python train.py --n_layer=16 --d_model=256 --n_head=8 --n_kv_head=4 --head_dim=64 --d_mlp=704 --vocab_size=4096 --activation="swiglu" --norm="rmsnorm" --norm_place="pre" --norm_eps=1e-06 --positions="rope" --rope_base=10000.0 --rope_fraction=1.0 --qk_norm=false --attn_scale=0.125 --bias="qkv" --tie_embeddings=true --parallel_block=false --init="normal" --init_std_qkv=0.0303 --init_std_o=0.0215 --init_std_up=0.0303 --init_std_down=0.0183 --optimizer="muon_variant" --lr=0.00769 --beta1=0.95 --weight_decay=0.083 --lr_head=0.00855 --grad_clip=1.0 --warmup_steps=200 --schedule="wsd" --decay_fraction=0.864 --decay_shape="linear" --final_lr_fraction=0.0 --batch_tokens=131072 --seq_len=512 --doc_mask=true --train_tokens=708000000 --steps=5402 --dataset="wikipedia_en"
MLP neurons of a small language model. Each row is named by its layer, matrix (gate and up: input weights; down: output weights) and neuron, and shows model dimensions 16-143. Each number is 128 + 24 x the weight over its row's rms, rounded and kept within 0 to 255. A neuron's up and down rows have the sign that makes its largest values positive.
After each neuron's rows, "fires before" lists the tokens most often just after its 100 highest values on Wikipedia text that the model never trained on.

L6.gate384 [ 67 137 113 116 122 113 129 142 110 115 130 147 141 104 185  91 116 151 163 115 140 122 128 111 105 120 126 172 112 111  93 109  76 179 157 151 122 125  86  84 114 135 123 102 150 143 139 133  96 103 108 153 127 137 157 142 146 125 112 149 156 102  95 132 134 110 123 135 116 122 140 112 158 158 137 159 115 151 104 138 131 151  99 127 163 110 141 132 151 127 117 113 124 130 124  97 191 121  77 177 130 113 117 117  99 140 123 150 162 149 161  44 147 105 161 142 132 116 109 104  93 101 146 119 126 133 155 145]
L6.up384 [122  98 150 172  84 105 140 174 119 155 126 139 106  97 157 119  83 140 136  93 134 120  95 118 164 118 135  95 126 127 138 158 128 138 103 114 135 101 109 127 119 123 103 135 113 121 151  70 142 164  77 108  95 135 124 121 153 122 148  98 126 149 121 125 178 147 129 113 126 154  93 131 123 126 117  99 105 115 112 146 102 115 150 163 178 121 153 149 125 151  96 108  98 119 130 150 186  89 149 134 149  95 131 139 133 130 118 149 110 119 107 154 125 124 163 160 169 107 131 138 126  90 117 143 119 134 120 163]
L6.down384 [131  61 121 126 132 100 131 164 107 168 124 134 133 102 152 108 105 138 108 131 140  71 103 109 110  93 102 135  93 118 104 136 113 165 179 124 114 158 121 114 162  99 116 120 145 136 143 114 118 136 133 141 106  84 112 150 154  78 133 138 140 141 150 117 143 144 149 138 122 131 104 123 149 125 133 115  57 131  76 124 127  88 141 135 104 128 135 144 118 168 107 109 117 111 166  99 170  71 123 130 132 131 154 124 103 139 129 133 117 117 111 120 147 143 160 128 127 124 122 128  90 113 123 111 128 186  89 158]
fires before: "1", "8", "9", " ", "7", "5"

L6.gate52 [123 128 140 185 139 121 118 120 151 125 159 104 124  84 112 112 126 166 164 123 131 138 142 137 145 105 133 106  89 146 145 128 145 107 101 136 131 111 113 136 152 123 148 143 126 127  67 121 140 126  90 159 132 115 116  93 138 152 116 165 136 166 126 159 149 106 145 135 174 132 135 112 111 139 117 110 203 141 101  78 168 137 107 114 131 179 160 134 147 158 159  86 144 111 157 111 130 145 124 153 113 145 105 150 122 139 139 106 126 175 194 117 102 108 142 143 166 120 156 118  76 178  95 178 143 149 153 112]
L6.up52 [147 103 127 161 139 163 149 141 148 169 138 138 149 108 122 180 112 133 147 119 134 121 114 131 149 136 127 137 131 180 131 121 147 159 126 128 103 124 114 122 128 163 133 153 127 159  79 158 143 127  59 123 139 111 157 147 124 156 128 148 135 111 100 139 121 116 136 132 171 133 122  89 116 110 104  89 151 157  72 106 154 108 101 137 109 137 166  91 121  89 133 128  67 104 161 125 121 104 174 121 160 168 140 109 111 125 161 113 137 116 146  78 144 109 154 141 113 147 107  79  99 114 114 124 106 138 133 121]
L6.down52 [179 105 151 103 142 154 129 145 146 137 124 100 126 127 126 150 146 146 171 144  57 112 145 135 106 123  66 140 147 136 153 152 147 115 120 138 152 160 138 103 136 158 145 161  72 145  98 114  99 159 138 121 160  78 136 119 148  80 120 153 144 111 103 132 187 152 166 178 122 154 120 124 114 184 133 115 177 121 170 107 124 115 128 156 148 151 147 139 121 118 134 116 102 159 121 142 100 193 100 127 137 126 108  86 115 138 111 130 140 137 178 102 140 139  99 122 160 131 160 121 135 131 133 125 146 138 116 146]
fires before: " ", " the", "===", "=="

L11.gate533 [ 91  92 120 139 107 114 114 137 121 145 129 109 151 117 149 140 159 124 118 141 131 159 107 130 117 139  94 137  94  92 100 123 139  79 124 166  93 161 100 112 102  85 172 149 147  98 148 122  86 175 140 127 115 136 161 123 178 101 130 122 114 127 103 164 113 104 139 154 136 133 148 121 111 139 144 120  92 120  95 122 118 103 146 115 136 132 121 109 134 118 165 155 143  93 139 121 167 107 139 172 135  94 180 154 119  91  97 112  83 132 136 111 105 114 138 147 152  86 123 143 180 161 125 133 113  93  94 134]
L11.up533 [123 122 132 126 121 144  98 113 136 100 105 116 134 128 150 127  99 140 142 155 133 144  80 161 136 114 115 107 141 107 119 110 138 153 148 108 100 149 141 107 111 151 114 151 134 149 115  93 125 154 141  87 101  84 141 103 117  97 125 163 156  97 142 168 111 151 112 129 193 106 183  91 155 118 144 118  86 190  99 171 161 138 131 129 137 150 118  96 119 117 134 142 127 120 111 154  86 136 154 137  94 149 146 112 177 153 102  93 104 117 142 171 156 100 171 131 186 132 138 150 105 103 176 135 155 136 134 116]
L11.down533 [142 119 112 119  76 167 121 127 150 113  97  98 139 169 123 153 187 141 117 151 144 102 104 170 165 152 114 105 156 164 133 144 114 123 120 173 117 120 119 124 103  89 131 151 155  61 160 112 111 111 107 102 119 108 168 190 107 152 176  95 128 123 125 127 116 137 119 118 129 117 120 142 141 166 133 110  67 109 113 127 127 151 132 163 138 127 128 119 147 118 144 144 110 146 104 129  87 117  85 130 121 116 101 144 127 147 127 111  62 134 136 134  64 127 104  97 138  99 109 107 123 168  97 115 103 142 109 107]
fires before: "9", "8"

L8.gate411 [170 141 120 144 136 144 144 130 105 164 125 118 125  76 130 102 145 130 127 171 126 129 126  88 173  94 114 127 155 124 129 117 140  81 161 123 183 133 140  78  91 131 129 123 150 110 108 124 137  97 149 124 156 141 112 113 132 126 140 112 146 144 158 159 137 172 189 109 141  96  88 126 131 122  85 139 140 132  94 118  99 123 136 154 111 100 168 160 151 157  91 173  91 132 145  94 129 135 111 118  93 130 153 118 127 145  52 117 139 139 189 145 136 131 137 123 120 119 137 128 163  95 128 171 154 148  77 127]
L8.up411 [177 116  86 101 133 116 170 128 162 144 130 144  57 174 102 111 139 126 117 151 128 110 151 160 139  94 124 115 105 144 124 117 134 102 123 110 117 118 126 154 121 139 140 151 109 144 123 136 135 137 141 124 160 108 117 132 114 108 102  96  87 145 130 160  90 132 121  76 113 132 150 115  92 122 107  85 127 108 129  92 119 110 143 164 153 105 113 144 145 132  79 122 118 141 129 150 105 143 149 110 122 123 115 141 162 103 128 117 117 209 106  97 124 143 101 123 131 124 141 112 147  86 142 100 174 120 121 142]
L8.down411 [121 161 186 115 139 146 138 160 134 113 132  99 109 136 129 120 146 110 160 154 119 101 145 136  86  57 104 133 148 159 158 119 124 122  84 121 101 142 123 131 117 140 110 155 116 150 171 136 124 136 112 126 148 128  95 135 205 152 105 156 138 152 132 123 165 140 115 155 139 178 167 145 143 175 104 153 131 141 152 147 124  85 120 119 165 133 127 139 127 130 127 128 113 149 104 140 114 132 152 153 158 151 145  86  95 112 173 105 132 140 137 113 111 126 129 157 164 114 134 120 149 134 105 104 116 146 130 134]
fires before: " ", " of", " with", ".", "side"

L7.gate345 [129 182 129 122 149 128 166 162 152 162 143 177 131 120 112 106 165 174  87 131  76 121 131 152 110 106 135 164 145 161 132 104 116 117  99  83 154 125 149 125 108 132 108 154 104 165 101 118 119 102 152 120 158 111 111 112 111  88  81 120 153 152 102 123 107 123 134  88 138 107 109 135 132 106 146 141 138 142 118 107 141 150 100 141  91 147 199 110 143 161 116 110 133 117 147 145 139  78 124 101 162 145  82 129 122 178 102  99 133 126 152  86 117 145  83 143 122 124 105 119 165 108 141 162 153 100 131 123]
L7.up345 [154 128 130 142 106 136 121 133 151 108 136 129 153 132 117 123 119  85 115 195 105 129 136 108 138 111 165  57 150 137 133 147 138 119 132 138 120 112 147 137 110 138 147 138 126 156 157 143 143 106 172 121 146 104 120 175  93 137 164 113 139 143 130 112 127  96 117 101 154 186 118 142  88 108 169 151 142 126 140 105 134 150 123  83 146 119 124 171 140 129 124 123 137 123 121 122 131 118 139 135 126 110 125  90 114 141 123 156 102 139 165 128 133 112 111 150 130 143 146 105 112  89 127 149 141 137 155 104]
L7.down345 [170 114 115 143 159 175 143  99 137  81 176 119 113 113 124  91 117 137 119 135 161 146 134 124 103 108 115 139 147 159 106 120 157  83 142 142 118 128 108 128 152  91 201 115 113 137  90 113 172 115 162 109 109 125 144 124 112 101 161 138 130 148 113  98 121 111 126  72 154 138 131 119 143 108 140 195 120 124 121 132 153 132 152 126 131 155 185 107  79 152 125 120 136 114 148 152 123 126 110 160 120 130  74 133 112 124 141  95 140 120 147 120 115 113  99 104 154 145 154 130  92  95 133 112 132  94 152 138]
fires before: " ", " the", "."

L13.gate466 [117 133 161 121 139 112 139 132 144 133 139 105 136 105 125 178 142 144 130 119  97 105 137 111  98 154  98 117  91 131 119 136 129 141 126 109 136 123 143 145 120 124 133  81 100 117 150 134 137 110 137 120  78 118 112 103 111 143 146 125 166 176 141 133 123 143 128 101 151 159  94 137 171 106 134 110 148 112 110 138 156 142 111 104  87 146  88 129  88 151 119  72 147  95 137 138 158 142 145 102 102 120 124 115  94 136 174  83 143 157 174 145 115  99 144 160 133 120 138 100 142  96 150 146 142 136 152 165]
L13.up466 [133 115 122 123 143 131 136 102 130 124 123 131 127 170 210 129 190 122 133 144 105 134 179 135 121 108 105 122 115 104 117 115 111 148 136 139 149 156  65 135 124 104  83 149 108 124 126 114 100 134 109  99 119 159 191 135 110  95 155 131 114 128 140 115 127 155 139 151 156 114 134  86 103 105  96 121 125 136 103 136 188 110 136 146 126 126 123  91 134 113 114 162 133 107 134 119 116 150 141 158 148 125 101  75 140 132 155 137 171 115 176 127  85 133 170 135 128 122 157 127 145 155 129 137 160 120 137 110]
L13.down466 [149 132  98 102 132 105 154 115 117 135 123 123 144 185 102 113 172  72 135 118  84 166 108 137 106 129 123 135 133 198 102 131 121 133  99 146 126 123 171 122  89 165 155 109 150 136 140 122 120 121 140 141 170 134  92 104 139 105 171 152 184 129 115  80 113 158 122 101 130 103 142 112 102 126 157 160 142 129 129 163  88  81  76 123 149 111 164 132 118  77  86 115  99 136 129 107  91 140 103 155 120 124 122 158 171 149 148 155 103 121 148 140 114 155 160 130 112 119 137 184 126 149  95 113 176 150 103 134]
fires before: "0", " ", "2"

L6.gate318 [177 166 135 119 129 185 153 136  82 181 168  81 120 115 128 118  84 124 154 127 155 129 123 159 162  93 106 128 135 127 137  93 161 137 136 187 172 128 186 110  84 140 121 103 136 140 134 101 126 144 144 154 163 175 130 102 121 103 122 115 123 164 128 155 104 168 128 147 129 158 116 128 119 134 120 125 133  87 111 153  96 149  93 133 127 113 166 151 113 142 178 157 157 117 139 116 116 142 157 123 130 164  79 167 138 166  99 116 111 108 157  97 147 116 134 125 151 142 186 143 144 115 143 163 117 131 142 122]
L6.up318 [119 106 125 139 129 161 139 151  85 156 115 115 102 141  93 162 134 142 154 136 121 158 184 121 153 106 123 100 115 139  82 125 154 107 150 169 124 144 130 107 194 139 116 160 125 117  68 158 151  89 107 114 113 125 162 110 126 115 141 117 133  94 115 118 124 132 165 120 142 109 129  97 132 118 129 108 127 123 116 129 117 120 114 104  91 149 126 145  77 128 157 136 127 160 116 120 140 129 181 127  58 118 138 114 155 158 130  77 117 132 144 156 108 129 131 114 189 127 112 118 135 107 105  87 116 185 151 144]
L6.down318 [116 170 105 124 152 173 138 134 146 135 124 105 115 131 113 152  86 133 120 153  98 108 147 135 139 134 132 160 118  93 120 113 137 133 112 127 126 118 150  99 161 166 182 134 101  90 100 140 111 161 148 127 129  79 102 131 135  67 115 158 128 117  92 173 125 157 157 112 139 101 124 118 127 125 123  73 151 126 163 126 154 126 112 131 115 166 107 149 119 138 111 120 112 178 109  91 114 148 125 156 140  45 111  97 128 144 141 109 134 101 122  84 124 156 152 129 135 175 140 150 159 122 117 118 116 154 157 100]
fires before: " "

L8.gate91 [128 140 134 101 121  81 130 110 144  98 110 149 156 122 153 122 109 135 102  85 111 168 121 113 155  85 144 148 110  58 122  63 112 126 165  89  82 120 103 127 128 128 138 104 126 103 107 127 135 154 136 144 161 121 183 157 134 127 149 146  98 129 143 138 124 125 143  57 126 164 107 152 146 152  93 138 130 179 120  96 111 112  92 144 144 154 115 114 130 127 156 155 145 148 140 174 122 157 132 141 114 106 165 137  89 104 142 123 126 152 111 146 132 131 115 131 144 146 126 106 134 119 121 161 105 135 133 119]
L8.up91 [138 124  79 145 174 102 170 115 107 148 158 101 110 152 111 119 119  48 110 134 159 149 139 140 143 143 112 148 121 113 120 120 142 104 126 160 158 156 114 106  90 152 121 111 128  99 138 128 137 114 143 149 152 128 130 136 140 126 123 120 144 133 158 152 118 191 121  96 124 147 178 154 137 145 120 153 117 126 143 168 147  87  95 124  98 128 153 138  89 138 145 126 154 101 134 138 200 138 159  71 153  93 107 164 107 115 163 130 135 136 124 132 132 146 117 150 138 126 127 128  71 104 170 108 135 162 154 145]
L8.down91 [125 172 160 135 118 153 148 120 134 108  75  82 157 142 115 112 171 134 107 110 127  89 127 126 128 162 140 133 125 152 131 137 177 186 151 113 131 167 146 120 138 133 115  80 130 148 176 185 131 153 127 161 113 182 158 124 110 150 122 134 129 172 120 113 149 127  89 118 138 135 123 141 154 134 112 121 124  92 216 151 143 122 119 142 168 118 163 145 176 114 164 158 119 134 118 168 144 145 140 131 123 133 159 107 146 127 161 130 144 110 145 114 115 130 131 131 136 172  95 170 128  72 121 122 110 136 136 117]
fires before: "0", "2", " A", "1"

L8.gate561 [165 125 117 145 112 121 118 134 123 136 157 119 130  94 112 145 127 143 154 174 120 145 160 108 140 100 123  76  95 122 108 118 141 129 120  96 124 116 140 127 123 103 112 140 170  87 123 166 115 123 162 167 159 104 127 162 133 110 193 148 142  93 145 109 137 170 143 133 172  74 163 132 149 114  87 115 137 133 169 120 121 119 146 168 105 120 143 117 140 168  71 177 185 111 148 132 172  94  86 104 120 145 152 148 129 106 117  95 143 126 120  92 138 161 111 174 163 133 123  64 131 128 117 139 119 139 131 108]
L8.up561 [132 115  83 136 124 131 119 193 130 113 122 136  98 139  99 106 201  98 163 151 158 151 147 133 119 108 115 130 120 139 117 106 168 150 115 122 147 139 107 100 112 143 147 117 156 155  96 114 120 120 114 138 172  77 122 152 125 129  98 131 150 131 115 138 127  97 150 123 143  77 143 131 143 118 146 146 120 105 105  74 145 107 138 124 145 114 163 117 111 120 156 168 137 136  99 111 169  99 126 123 110 109 111 103  90 153 123 114 100 172 165 125 139 129 131 129 169 173 139 177 111 152 132 113 133 176 128 137]
L8.down561 [154  84 137 126 104 136 155  98 118 113 159 106 158 124  72 110 102 125 143 130 134  98  92 120 117 121 153 126 132 123 140 154 137 170 125 143 129 117  89  97 103  73  84 138 154 120 143 105  98 113 159 124 147 146 180 118 123 109 122 140  94 121 146 114 132 155 123 119 100 182 136 114 137 109  92  82  99 134  95 137 147 106 122 151  84 142 152  76 116 140 100 118 126 151 124 136 131 131 131 145 161 167 129  96 101 101 115 101 123 106 156 120 113 120 113 148 133 108 150 110  86 126 119 156 144 153 129 132]
fires before: " ", " the", " with"

L7.gate323 [130 135 131 153 127  94 109 133  82 106 111 157  86 195 139 129 142 163 121 123 128  87 121 153 131 137 164 149 124 153  99 116 125 131 157 146 160 116 134 133 115 128 132 156 110  98 108 113 133 155 106 194 138 141 132 186 113 168 130  92  86 100 104 151  90 134 119  98 111 145 148  90 145 140 111 116 120 137 164 123 119 139 129 146 142 148 120 129 142 179 128 147 102 150 134  78 143 167 186 160 141 128 186 101 149 130 111 121 128 118 138 123 124 121 123 117 154 126 167 174 117 100 160 121 102 127 105 139]
L7.up323 [145 110 129 176 136 118 146 131 148 146 145 125  96 130 123  99  99  98 115 169 138 116 143 182 133 124 108 119 102 119 162 145 103 145 136 123 129 149 182 135 104 167 121 117 170 125 119 183 132  89 116 119 123 166  94 122 149 116 125 115 100 126 135 113 147 132 105 136 154 150 127  91 118 124 114 100 125 133 147 149 150 101 160  98 131 162 166 109 114  80 139 150 121 129 116 168 105 167 134  78 135 135 140 129 115  87 124 119 121  84  94 124 129 125 122 114 147 124 130 149 108 137 146 128 127 110 133 119]
L7.down323 [121  90 151 129 126 128 106 146 148 135 117 146  90 105 136 129 117 143 123 110 131 164 147  81 135 135 126 123 107 127 146 139 142 146 130  79 125 147 136 144 110 103 120  71 181 126 140 148 140 104 130 132 125 130 128 137 167 128 102  71 136 102  94 106 161  79 114 132 116 147 137 101 114 115 106 132  98 113 120 102 162 108  75 129 108 109 136 100 120 117 151 179 147 124 114 123 115 166 145 123 169 183 169 106 133 161 130  86 157 131 113 122 105 105 115 139 113 144 115 132 165 134 176 135 126  94 162 127]
fires before: "0", "1"

L12.gate443 [117 118 144 138 153 113 114 162 138 115 140 174 158 154 138 121 134  52 126  93 139  61  96 109 141 119  73 141 130  94 121 129 108 115 117 134 101 128  97 133 150 112 123 140 137 108 119 151 136 170 121 134  87 134 139 144 153 129 162 131 102  86 122 123 134 140 142  97 162 161 111 111 135 166 100 141  84 175 119 117 140 101 123 120 139 113 161 112 113 102 103 117 179 148 134 126 103 188  84 147 142 140 137 113  97 102 118 154 157 152 136 113 118 125 115 140 133 146 115 144 152 119 159 135 113 115 154  89]
L12.up443 [157 145 121 105 106 167 136 150  96 150 142 119 119 149  91 110 108 126 143 128 127 169 127 146 183 114 130 115 141 102 133 131 168 164 139  99 113 131 133 109 106 110 160 145 135 146 118 105 123 141 140  97  97 171 156 146 129 132 124 138 132 124 122 145 103 166 123 105 134 167 168 103 115 127 156 111  60 127  93 130 152 152 120 137 102 171 108 119 124  84 107 188 135 148 121 147 175 171 128 130 158 174 134 154 186 132 127 141 124 166 123 132 184 107 142 109 163 114 121 150 142 109 147 106 107 128 125 141]
L12.down443 [ 94 114 128 122 106 132 112 153 130 155 161 104 136 118 146 123 135  95 115 134 141 122 173 138 142 141 134 131 121 166  63 169 144  96 101 117  97 144 178 140 127 108 208 125 128 123 102 174 108  99 174 158 134 112 128 118 140 140 144 129 105 150 138 107 158 150 137 173 124 156  86 148 118 102 131 104 147  80 169 148 134 134 131 138 126 114 128 119 168 134 136 131 102 120  62 140 136 147 121 116 120  72 130 132 131 143  92 123 122 125 124  94 149 117 153 130 137 121 174 122 123 141 140 131 156 127 138 106]
fires before: "2", "1", ".S", "ly", "let"

L6.gate632 [126 120 144 157 166 140 106 159 132 146  87  95 133 174 146 125 139 164 138 107 126 129 105 198  95 114 138 130 136 123 122 118 144 125 122 126 122  67 131 121 144 108 120 157 130 117 148 143 150  91 135 108 112 139 130 133 150 126 125 105 121 122 126 141 111 156 142 119  84 103 151 112 156  89 133 106 157 119  94 118 105 107 131  94 142 155  83 115 167 140 109 137  80  64 119 122 120 168 135  95 141 143 172 143 147 149 126  91 134 112 130 115 135 126  83 148 146 171 165 113 133 105 160 162 113 181 152 154]
L6.up632 [177 178 137 126 158 144 181 135 106 119 126 150 142 117 130 121 120 103 136 131 131 112 181 132  92 128 150 133 120 137 109 133 157 136 175 152 135 122 101 119 134 140 138 136 132 143 131 139 115 151 105 151 165  78 120 182 128  95  91 120 124  99 139 149 133 158 106 149 166 155 156 141  97 148 133 109 142 100 158 126 102 123 162 108 152 112 120 139 159 124 127 162 143 130 195  84 121  99  90 157 125 139 112 136  68 125 152 131 128 128 107 120  64 131 110 153 157 123 119 168  87 139 130 128 128 144 127 105]
L6.down632 [120  98 119 132 104  89 147 116 122 117 107 146 203 110 118 129 156  87 116 152 152 115 148  40 108 124 125 118 157 108 100 131 146 172 130 152 125 109 154 162 146 133 132 137 127 127 107 126 151 134  72 130 135  95  88 122 107 135 118 128 132 127  91 155  87 114 132 178 103 129 114 131 129 159 112 121 149 145 189 127 132 160 158 116 125 117 140 150 168  99 115 137 152 119 100 121 131 116 103 147 149 133 146 131 115 124 139 112 154 178 121 125  99 152 102 131 133  91  98 137 155 143 136 112 135 102 125  93]
fires before: " "

L13.gate524 [120 141 145 153 133 128 117 165 111 158 153 122 162  84 125 164  82 171  95 103 153 133  96 143 158 108 133 107 167 120 137 151  92 104 135 164 171 120 119 109 151 116 115 126 135 170 144 126 179 123 194 125 146 117  99 161 190 122 160 131 107 106 135 155 112 131 170 135 121 129 111 149 133 157 145  86 146 132 110 119 104 126  93 109 118 141 135 106 129 133 125 116 144  80 163 124 156 111  92 123 123 146 130 135 112 157 152 122  98 118 120 121 131 124 112 148 118 124 185 123 136 130 122 118 165 123 119 142]
L13.up524 [141 158 130 133 164 179 113 168 153 113 110  97 138 163 152 157 165 120 157 144 120  95 169 101 110 128 131  73 149 123 116 134 134 110 137 127 151 152  94 114 111 106 138 137 126 144 120 131 109 113 112 112 107 122 126 144 136 141 136 147 134 106 148 154 130 166 152 146 125 144 171 124 125  90 133 142 111 115  79 138 102 137 117 100 133 143 134 133 120 136 169 138 134 124 159 121 141 154 154 153 142 116 120  69 129 120 119 112 117 140 125 115 135 114 135 174 166 126 130 105 109 118 128 201 152 131 143  83]
L13.down524 [140 120 144 132 117 117 157 143 164  97 113 132 143 136 101 145 119 127 127 145 162 149 129 130 152  80  96 130 128 132  95 141  99 109  67 161 178 105 148 161 134 133 103 146 106 121 137 102 141 131 147 126 117 110 123 117 152 115  78 111 142 122 102 122 102 108 139 100 184 110 135 116 127 109 113 130 182 115 167 108 117 132 138 128 144 139 173 132 127 125 125 106 131 129  72  77  87 108  78 142  98 153  81 125 128 103 143 116 122 129  88 147 124 155 163 143 205  94 102 161  97 179 148 142 135 127 150 119]
fires before: " ", "ia"

L13.gate235 [127 150 116 101 152 140 162 113 155 124 151 135 166 115 149 132  87 171 127 106 119 165 141 144 160  99 143 140 127 157 110 152  83  96 133 100 128 112 133 114 114 124 123 102 142 118 134 139 141  89 124 153 139 134 116 126 136 145  99 118 123 105 159 120 106 120 137 121 158 199 118 109 157 133  91 148 154 169 130 111 126 144 130 130 140 161 104 147 144 151 104 138 169  99 133 110 111 128 125 140 153 163 101 119 122 165 103  98 107 112 113 130 157 182 108 175  95 179 134 179 123 186 172 176 168 126 147  93]
L13.up235 [100 102 162 169 160 141 160  95 108 146 102  68 129 136 123 133 121 148 116 150 105 173 118 133 135 117 137 157 128 144  95 147 159 125 121 108 126 111  89  77  86 110 162 163 152 127 115 123 123 124 170 131 155  82 127 131 115 126 184 151 105 149 142 118 129 143 132 117 116 155 130  95 110  93 116 113 126  98 133 154 171 118 114 173  89 103 140 120 149 150 143 148 132  82 160 110 132 114 144 140 139 131 163 100 135 144  86 121 148 153  92 160 133 121 112 155 142 100  96  77 144  80 176 195  94 110 123 120]
L13.down235 [151 147 132 146 122 134 133  88  80 169 140 147 115 172 138 118 139 152 118  93  92 132 105 133 137 143  85 151 118 128 125 153 117 174 120 150 146 117 104 129 110 122  84 123  96 161 134 129 155 165 127 129 117 143 157 131 115 168 136 141 123 105  91 123 106 157 183  85 160 119 134 112  91 120 158  94 117 138 157  97  77 127 149 121 138 133 106 127 151 146 153 141 113 152 126 123 132  92 127 132  94 113 139 104  97 161 119 109 160 140 155  91 121 126 164 114 119 111 183  98 156 148 181 142 163 130 143 147]
fires before: " ", "4", "5", "6"

L12.gate165 [130 132 111 135 165 131 113 123 149 172 126 104 145 107 122 124  92 163 104 121 137  84 131  89 136 131 159  89 153 135  93 144 119 164 170  98 150 165 139 114 157  69 136 141 123 115 160 111 147 144 146 128 157  99  91 127 111 137 121 138 149 151 143 116 135 135 124 120 167 142 139 135 130 155 141 117 134 156 152 130  79 126 150 125 104 121 108 145 124 127 117 119 114  78 151 124  90 123 140 129 176 128  98 132 111 125 185 124  99 100 137 101 141 116 132 163 114 142 170 126 173 132 160  96 115 130 124 124]
L12.up165 [162 137 190 150 135 120 122  94 165 176  91  93 149 109 132 137 137 126 136 140 106 127 163 111 132 166 115 128 122 164 112  89 104 106 122 110 124 133 123 112 134 122 152  98  83 105  78  78 129 122  94 114 112 121 164 132 126 101 105 111 139 105 154 106  96 128 100 111 160 107 141 157 135 124 154 111 146 168 159 144 164  93 140 121 123 150 117 110 120 114 102 120 125 157 113  99 117 144 130  95 127 120 171 101 167 160 124  86 114 156  76 185 112 112 131  99 129 151 138 149 140 115 139 152 108 137 152 131]
L12.down165 [147 140 114 155 150 157 107 142 126 128 152 139 136 135 129 162 125 154 121 145 114 117 170 116  99 108 112  91 144 123 106 139 137  98 121 142 118 155 119 117 139 149 131 145 107 118 111 132 142 134  96 122 102 130 116 133 147 133 114 163  91  87 134 143 123 150 159 132 126 151 144 125 120  76 146 136 186 116 123 114 105 130 120  88 161 100 105 154 150 107 111 128 168 105 141 125  87 147 103 137 176 134  83  92 138 119 154 142 102 116 112  99 152 165 176  91 151 182 155  84 102 130 133 121 109 151 131 149]
fires before: " ", "9"

L7.gate546 [113 125 134 128 135 103 126 153 104 144 170 101 145 132 139  72 144  65 143 106 124 106 132 117 133 116 161  57 127 143 129 122 127 134 101 117  87 147 157  99 122 198 166 122  84 119 125 121 131 144 152 150 142 154 182 118 119 146 150 114 127 126 147 125 142 153 137  95 137 127  95 128 156 101 128 144 132 157 102 141 167  84 140 130 117 134 161 105 151 109 105  59  86 136 104 156 120 124 173 128 119 142 125 105 152 123 153 101 145 171 148 108 150 150 150 141 143 117 143 185 136 149 113 144  91 105 171 130]
L7.up546 [145 149  88  85 139 118 171 118 136 131 115 113 128 119 138  65 129  99  69 133 110 139 105 171 153 111 150 160 137 141 139 111 136 147 140 109 119 159 117 109 155 165 113 122 123 173 131 130  85 131 137 166 103 131 150 117 151 127 131  77 134 110 141  82 129 220 149 134 129 128 151 155  92  99 157 100 137  81 125  97  75 132 127 102 106 130 134 106 123 109 125 171 132 155 135 114 167 129 110 120 131 111 113 120 149 135 147  74 125 144 146 166 153 126 135 129 114 115  76 102 112 103 113 109 151 109 135 100]
L7.down546 [123 130  81 105 100 116 187 148 110  75 118 122 139 139 131 118 144 101  83 121 123 123  91 133 106 141 163 126 131 104 151 177 126 123 148 150 136 102 135 108 122 209  87 157 108 127  98 118 124 108  96  99 141 132 136  94 152 136 144 122 165 135 158 147 159 132 141 100 109 149 117 130 170 117 170 139 108 133 184 145 166 103 137 129 136 166 145 123 135 195 123 159 140 142 112  94 125  90  74 103 139 126 142 113 141 115  84 130 121 112 119 143 120 108 131 127 144 184  96 163 115 112 114  88 122 151 127 143]
fires before: "1", "2", "7", "3", "4", " |"

L6.gate673 [139 130 107 106 103 123  85 118 147 105 167 145 111 160 170 126 106 134 120 131 102 183 107 164 101 121 108 137 164 113 166 146 107 168 156 141 119 147 108 125 143 114 168 116 170 146  99 146 128  73 115 161  84 147 156 141 178 159 118 143  84 104 118 152 101 115 113 141 141 139 165 133 137 106 120 114 147 125 119 152 134 134 123 131 143 137 133 151 141  89  85 113 137 117  93  72 129 100 133 154 136 110 142 104  96 149  86 127 117 125 133 118 150 149 135 156 150 121 164 127 151  85 153 152 141 111 124 124]
L6.up673 [126 140 154 161 149 110 152 160  95 136 121 138 109  96 137 131 142 151  97 112 124 117 105 123 130 170 152  90 111 109 112 107 109 121 158 169 164 102 122  95  99 119 119 148 124  99 133 105 154 135 120 108 132 122 139 117 145 139 137 110 115 109 140 160 100 137 115 123 138 145 214 161 132 104 160 100 164 176 103 107 152 130 145 147 153 102 117 131 137 112  84 128 152 117 134 123 146  83 163 140 160 133  93 109 173 160 142 132 132 106 140 135 125 128 140 128 194  79 103 123  89  65 155 118 137 124 157 126]
L6.down673 [135 133 153 137 158 128 119 111 114 108 151  99 110 145 103 136  87 114  95 144 117  89 146 107 125 173 115  93 131  86 111 127 105 134  81 103 124 142  95 162 148 123  88 139 133  51 134  80 120 124 139  86 122 132 100 153 120 108 104 112 111 149  69 140 130  86 101 118 134  93 142 104 144 169 132  72 140 142 177  68 141 140 131 114 134 101 112 144 132 119 146 127 149 142  70 125 169 121 130 116  99  98 171 128 127 160 119 117 136 159 108 119 145 134 123 140 142 107 149 131 108 104 147 104  88 124 102 109]
fires before: "9", "0", "8", "7", "6", "5"